From a checkpoint of a small transformer trained on Wikipedia.
Architecture: RMSNorm before each block, rotary positions, no biases in attention or MLP, tied embeddings, normalized queries and keys.
MLP neurons of a small language model. Each row is named by its layer, matrix (gate and up: input weights; down: output weights) and neuron, and shows model dimensions 192-319. Each number is 128 + 32 x the weight over its row's rms, rounded and kept within 0 to 255. Numbers have three digits each. A neuron's up and down rows have the sign that makes its largest values positive.
Before each neuron's rows, "fires in" lists the words (lower case) most often at its 100 highest values on Wikipedia text that the model never trained on; "fires before" lists the tokens most often just after its 100 highest values on Wikipedia text that the model never trained on. A number after a token or word is its count.

fires in: "0" 93, "majority" 4
fires before: " |" 60, "." 23, "–" 11
L5.gate20:095102106101176161166071102089127141192102123087096121095032184161174128181147148067114085151103027159098124140136128092155163113150133062145144105118116146130093167099138142159140181162122102100108113180143113067153120081141136105049125142134140101105127191117161136089142102176130087097091170155156176116101164138152123075139124117204061175126122080118113152114121132148169160148148
L5.up20:061110123127144164206103183122124161172081155090085130100130199160125150170169194108094118216072100167133161134138122081115155112145139119104112100124108105146144164075135144147100118123101131116117115147147129098139119160159125147108180170092136191126105166093161132164134130154171106126116202173132147125135116126154107104167155133190124126123112130124095153131109125134150143138146
L5.down20:121134121147174170135144107182156171163098150159118083142094167123173098219130142140098126141133121166142147116161132158101156126146154072062147125115123115127144151147143173106120164102154132143044100071162132128169121173169100057162163114127126191091125124089121111142106128198149149140066129140135150141102171078114061166142103153132149083128140110115113158104143103098109119112228

fires in: "000" 51, "oclc" 4
fires before: "0" 57, "ed" 4, " " 4
L3.gate248:100051129136115131101128145134060144126184083128142085142100150155106148132087140142088106130152129138178139142114156141171141084128144144143057152162157111151075127182131079194135124132140076170137122085079167147090187109077130119157190181103125166127118105234089155147127047115119165144113089156142096177159077140088136121148100153110088086115139103139072133101127147157017170090157
L3.up248:134104104099115140156060162084095109116188146104146066118126146193110164092146122151087100142057122166144178177134095055100121160050151149158046115109109087163117104098133100101154073116172098144120140139114196114094133132144147157132101137160144117087093108092110112123140155130181094113140092114153165166138160132165172142083193159129161111150084112158143112144081145142126136165118
L3.down248:103089104130155118075144147118112177144111108135127149149202073124145092144106153124125160095156069156082110068155156139165124088098137106083045148132124159132064116108174098140086160170172152129185156177153173132091109133104118165124172074143150120087127155162165146124105112078126187122175138169162190151096069090102106190119096135141107114108146152115103145043116076127177144131151

fires in: "14" 22, "16" 10, "12" 10, "23" 8, "21" 6
fires before: " |" 36, " |\n" 15, "." 10, ";" 9, "–" 6
L3.gate56:184092121129130075140161190132172106147069119138129144135123154136092104121177163097145115110116097165105093141096185074083136140176081108162064133135158160146193129123118125138142163097119114090144138174100090152069094195180129093131145120146141095122128108190099111122182103135164097102137138155126161149124140088083108147164169113104077124128123091162122160062190067038168140069100
L3.up56:152134124144153174104121151128129106119127169129139178120115116102125121097131102115088175110153140146149086136180116137169121060129152080154090203146122088124140083107111102164103239142126114112169152153135129154143120151127117167044120150119130091165224084191166128127194119133065154091127070150149135124097201173061122130154189093088121132064150106126131082135114124113155158140101
L3.down56:152141092093152070119103138113155130141078063082152130085089134092127145116158126208127100169091105144118118085101138103070095152167033000153173139128190160131122147129108096071114047183161145154076133134132159115096100121124132117165092138127161145138140128146115199125153098129134092066070136104160172105112092136064099089145144142165077179131131164189125126092131072130146149106133

fires in: "at" 67, "of" 15, "in" 4
fires before: " the" 62, " " 5
L12.gate465:173130118088138151137127124121080163161097102140090085158133187143165111182143120120117092121152148140112120131170108149184141052139094083129159121177114158194050065174129110099144118101116137159187144144116154063138159131161159123116142075145128105130136095215127117144135111109104110158159077115152145166136154133098088115085146136133149133111138174114134198117170083106123155149069
L12.up465:126148147093065121168143128144103106128173108199201074171133087110175159126134205129125136072140077138136126081130123115101162117143179123130123171132104135032125092070180071083093115166133172123132085119089141140130044178118071105165155098106153074143200062118074124136047098120177114154161078196111144127095109138136167099179095142135139114088144110113119125134095106116153149108102
L12.down465:133096147151139127089144126123136170108142178130113098098110129134096102157056117161174154156097152140189099121158127108133102151131123155138239137104117110170080166177104219127119148177140112136141112114136116144133136125084120140074128163113182090169113192163115153140138080129152120095112151093082152119121087155149187098130189123152073077118103130146077164149120157183107153149105

fires in: "000" 51, "door" 6, "500" 5, "of" 5
fires before: "0" 58, "7" 5, "2" 5
L2.gate791:116107170102129068142148082126147122117142108051159128083152153166139138145158096141126153172111077112076159255154140166140106154121118098145068198064105098125147131157153097144152099128095127101115177101110105169121073094081143105114100121189185189127151142161116182152108128090102137079109099201076090118106128097132130129131133106143131155116111128144136129129142158142129103114054
L2.up791:125167133119150111074098130142081127210134124177143123239097110113117142165075133112115134165108087142160150096147161111145130101148150108139111160191119139160095112114152134139124079150107070128132150149068157086120101126106097162101062153133107137156102110166144143117102174130104072139157150113135158136145074153115176134170117155104092166161030141123147103092163081114114148169166
L2.down791:109168155173113129141111145162106158062120101121124138080153115144149138124089141197119147090134166103154139096147156113076155109124090176066077146118110157151023190115117136135094144165146107122109133103133175135124189110158097066119157106112159143176140158110141148119131094090133122080155116121161174139125152112105109095105107164154119080148167107096116146133185152096100132155126

fires in: "18" 27, "17" 10, "19" 9, "21" 6, "24" 6
fires before: " |" 28, ";" 19, " |\n" 6, "–" 5, "0" 5
L2.gate165:151112094109139099149119156147134151105121096116194122142121164201165096105148161116121138055121120152166126149134162049109119074143078113118148090121145154088036076037137130168172205092148161106117146155132140137113122173107145134100094091136175111173153066191122143163143144175137142096123106085138058159146169095211126136160201141111153155125144115144153115122121111112082118147108
L2.up165:102126184114253098145150144137133130143087074076113151120129146147101128093099079131132140158132136104044108126084142121110197124113098111158109175137099079105145119160136089089104159146162135096102142105133143173090103121118048141148104092120139131154121126165145138196133086106148166099092120105112150100097106121097047105144140113136145130116116133120103154115159149104102152118186
L2.down165:127137097160115122115124144065148138140082084135118116121087133100115111085154142148136120105091157088170150144175129111087118118105084086124162149144163103166151136125159103055120134101140110143134139161126118143112049153141141149157160126120114155107125067138149114125197108083166117093101077081118139125115114127054104109106132169137111143112105145174100129067207082129138194055154

fires in: "0" 50, "place" 7, "chahat" 5
fires before: " |" 48, "at" 5
L3.gate653:111115085128111161157175128047155134143166134141129092046171104076173199132136132105148112157111123160132175096145165128121144149088152077182121109143127172125165181154172098119118136069165120090094149116145156102119149117149114146068093103094130170111183101103136172080136180154134106137134150140171124123166137105183171102087118145115093106103146089106178146128135151149068142159084
L3.up653:107112079125093128158148109146054127067160132109198129140121126070114104152138117101118110128160107067104119130105150088129078186115160118120109174158133118115082105128172102112098154163156080100137151153194089114102169126110158117077079082138156145114136147129141141082085158141107106153097119178106124200091127130138162155159110084107133156096113099155104178125142077137094150151159
L3.down653:040109123123158178117114111091130122121087107100126160138135145195107143188064147158115138153109142119109103170136096164151132130139142071162119144121137114155182166179115214095141131192141123186135126156131100171139048125104098133130129165111094135101083117168128131142137124097149110119110131141080101133148115166128149118115106087132144175100116156151065138093158127111156169119134

fires in: "during" 33, "of" 24, "by" 12, "at" 8, "in" 4, "before" 4
fires before: " the" 52, " a" 6, " his" 5
L5.gate138:102138136112090118143140118126122088159127144110155107083093078099115122151121151110192151110118154072091097120122080192167100108111082085113107113118140180162103119110052103149097147111101132101149132162099083134085145140136081187145135143132096124136161108211079168068159177104140158159119133137157148099108076166141141129191113157059144059160110114122113132104114152089076170137193
L5.up138:113114142142122125104085133110143094168076089140153134115096086133140171182110160119173166075116082145131121143086126102058111098161156119092120007123144182120099094114086076126116117140150144095144165109166148110132119080094095154118128123233122097135148083121128204140125199158088100127110133131085151123161185151114121119236122131093087145105154142115168135028132132120152167091120
L5.down138:151088096126152109134126122141033119151146165129130110136121081201152084123160142139147102184090164188102126072147147125124135139102105110125135161090138175120145136123116163152121101138137121117163103151158119117137106144143134129106129135120145131151125130162148041123128153104196117218158148130118080109110131091149142116133099142112109148172078161132097134116132083110089158148128

fires in: "june" 24, "august" 13, "september" 13, "court" 12, "january" 7, "queen" 6
fires before: " " 53, "," 12
L2.gate607:110065146176155163205140090092109125060084116123161065090100145148111117193100185101151101090106105106117155149170144146125152101143147118148131135166113099104123124116142133195142111117174146121107166148131121179117139120214115144107113136134110128137071167108144113112118057115091091113128128132166130118204094094099183179102120161108106089198143122127132141139050146107079072151100
L2.up607:156075085096144084134150110128163117061146129123138054159089089184111107158138097121136119138145164098092129171140097143088159116168130135138142182118134119074125179119155131087098162074204221154148144140150104159136105145128129180131103158146072165193159108070091190158131102128118143132162162091114152114123140178141132100097157174139126121144080045180100083165159131100098108136127
L2.down607:182102137142140169088083113162113132132150174107167076099141129135151092127127102075154089103035136108131210141111151069148158164091134144116142100154180142137146120094160118208077122116114166112105135132125170145156119102080124158149130127107182130149165159145137094086181078065158113077139115095213143173144136125122103172133037141057124160136107171132173122163116125149122133164111

fires in: "0" 19, "41" 10, "40" 8, "½" 5, "38" 4, "even" 4
fires before: " |" 33, "–" 9, "." 7, ";" 6, " |\n" 4
L3.gate461:093115099168132091138161163091111107123098167158172087126148146120159119118165170131116139058164084158130109131079143109124139149158131100119122146086187161152071149100129141039086108158085166140068121136092163089179113067132176137101074115164149080078115119170114069068130165165144130078126079103125125129085095107123138133072127121156144129142152101129143148138066110134155136120146
L3.up461:141092144159067125131107155153120120115115122122100178143096127084136143163183075121134125214164118156138176081146132071148085117140158074133150144189164096153134112180116127096178075193057149138136113151104156151072131131148136148129129039135188160115150129156114146123159082138154124144114096107116109150133145133153143167083117122139151148133135123105117173122166087107079138178071
L3.down461:128049120087154133100117096056202161147130144141105124100144117116065147115089176172159170087119141166156163160173125120158161098099179116118123083105179158088171104170163169035147146141201131166163143142143146121142141106136162112108132135124125195086069094093144141106095146155084069185153139130110154153150076119090063129118230144115157115111166183146150198106166162125157117108112

fires in: "october" 38, "september" 23
fires before: " " 61, ":" 6
L3.gate556:173081144119145158118136129146086105080146151154176093092119109156092107104129162094130091095132160104215134127119134168103105162141124117074039149141196177190159168179076138104133102106077127139094167144058141139174097131059155089195118160128070122182129124112111116139113088105085126133154183158113184115125058136174144107092142064124112083195164134093114118165137128163114133128134
L3.up556:124175117077148133089117120184153110136063181139116096122089141119157136079153137147098150183143129099097089145090138170104131122107121135117161122104124142169120162198095068149074151117156115054160127167188075179149139153133067094122128099147131128169150081105120144072109030134090192169123173122155158159111132124124065071161111189115134109168134123077185129136167103154141187119148
L3.down556:107099171094148092110092146081112154059069107090162199166096116109050084126111141150147118135109093147160141113118123149128169080160119135131099100115106139176153110181123155193125113143126100168160132170124160111101107104127141090180119107085119151075183128124152145202096156177103015129052115167139181185123109106141094123119144101058104134123107132165103140115169083111083126121131

fires in: "in" 45, "from" 23, "since" 14, "of" 6, "by" 6
fires before: " " 81, " the" 4
L12.gate720:155150138133122069105107129101107151107175060091164124146089219126178124136132097139137122133144170153154157151101107120097143124188127156197127105131114086164118094144109095138104136124153144152147106120061130081152133133143087181088108079133096095080176114097120164157152068124136144184099130091084193151099074094111099146132091117164122092117106143162170168094156062200148164133130
L12.up720:104167119147100079113141192120163132190102105117141125110068127150205136103108141120156136085167197116123151203141094137129105127086054102164153049145156120127131130124053117148108102122180186055125117107136084122154111092117130145057153100143119080118107116147105094147132110159128110099176109092149142100145070064179063133078098135147135120176107128122167130124196090101178210083094
L12.down720:106059146047138143143134124122099136131133156155081204148143084124126126129121146139130122144127088139116148092157168157101122117169138130185166152130081137142130100135144170149086177095158119102115132170049143136189139138158136095082151180138130161072111193136199122146144125054124100065115109111121132171190120160098108112136102160140184123117112122118130154139097190148103109125121

fires in: "4" 89, "2004" 4
fires before: " |" 54, "–" 12, ";" 10, "." 8, ":" 4
L2.gate37:155079136060134037116150150103127097154137105203140149113093161071128144135121164141115189099166145140161037054087115098122096172100100119146109108102180167085156131131100107130131180155105079130135183145129131116117098167129213137135183077097169122157169186197139089163139140104175166150154070180114129140155091082161106130059093148149098067138113133130072151154079130123138127142103
L2.up37:146132178125044131155126111174119197149113087173160172096149085111165152182100128178110123125149117127138103055134064110117112158080116174107103119067113193105197209139083196079106091197129129052119112138134134213109172149087095150176133056078160058150150122144155183160111116149120139123168129079124067144158127087185129122113133130176107142118167126141115125149105137165073130153128
L2.down37:082068127116131096110127123142147107128144091197194099043097137100129121113085126102093165148189071074190105108097161129149125097112106140158200095147162134091143142161121166096086143155111130118101191148154072115183135096155147114097182111115137131189138123133120124122064218121094145120100154154152092136115086135131057161139117153130111066140140105132115087134165153162145136108076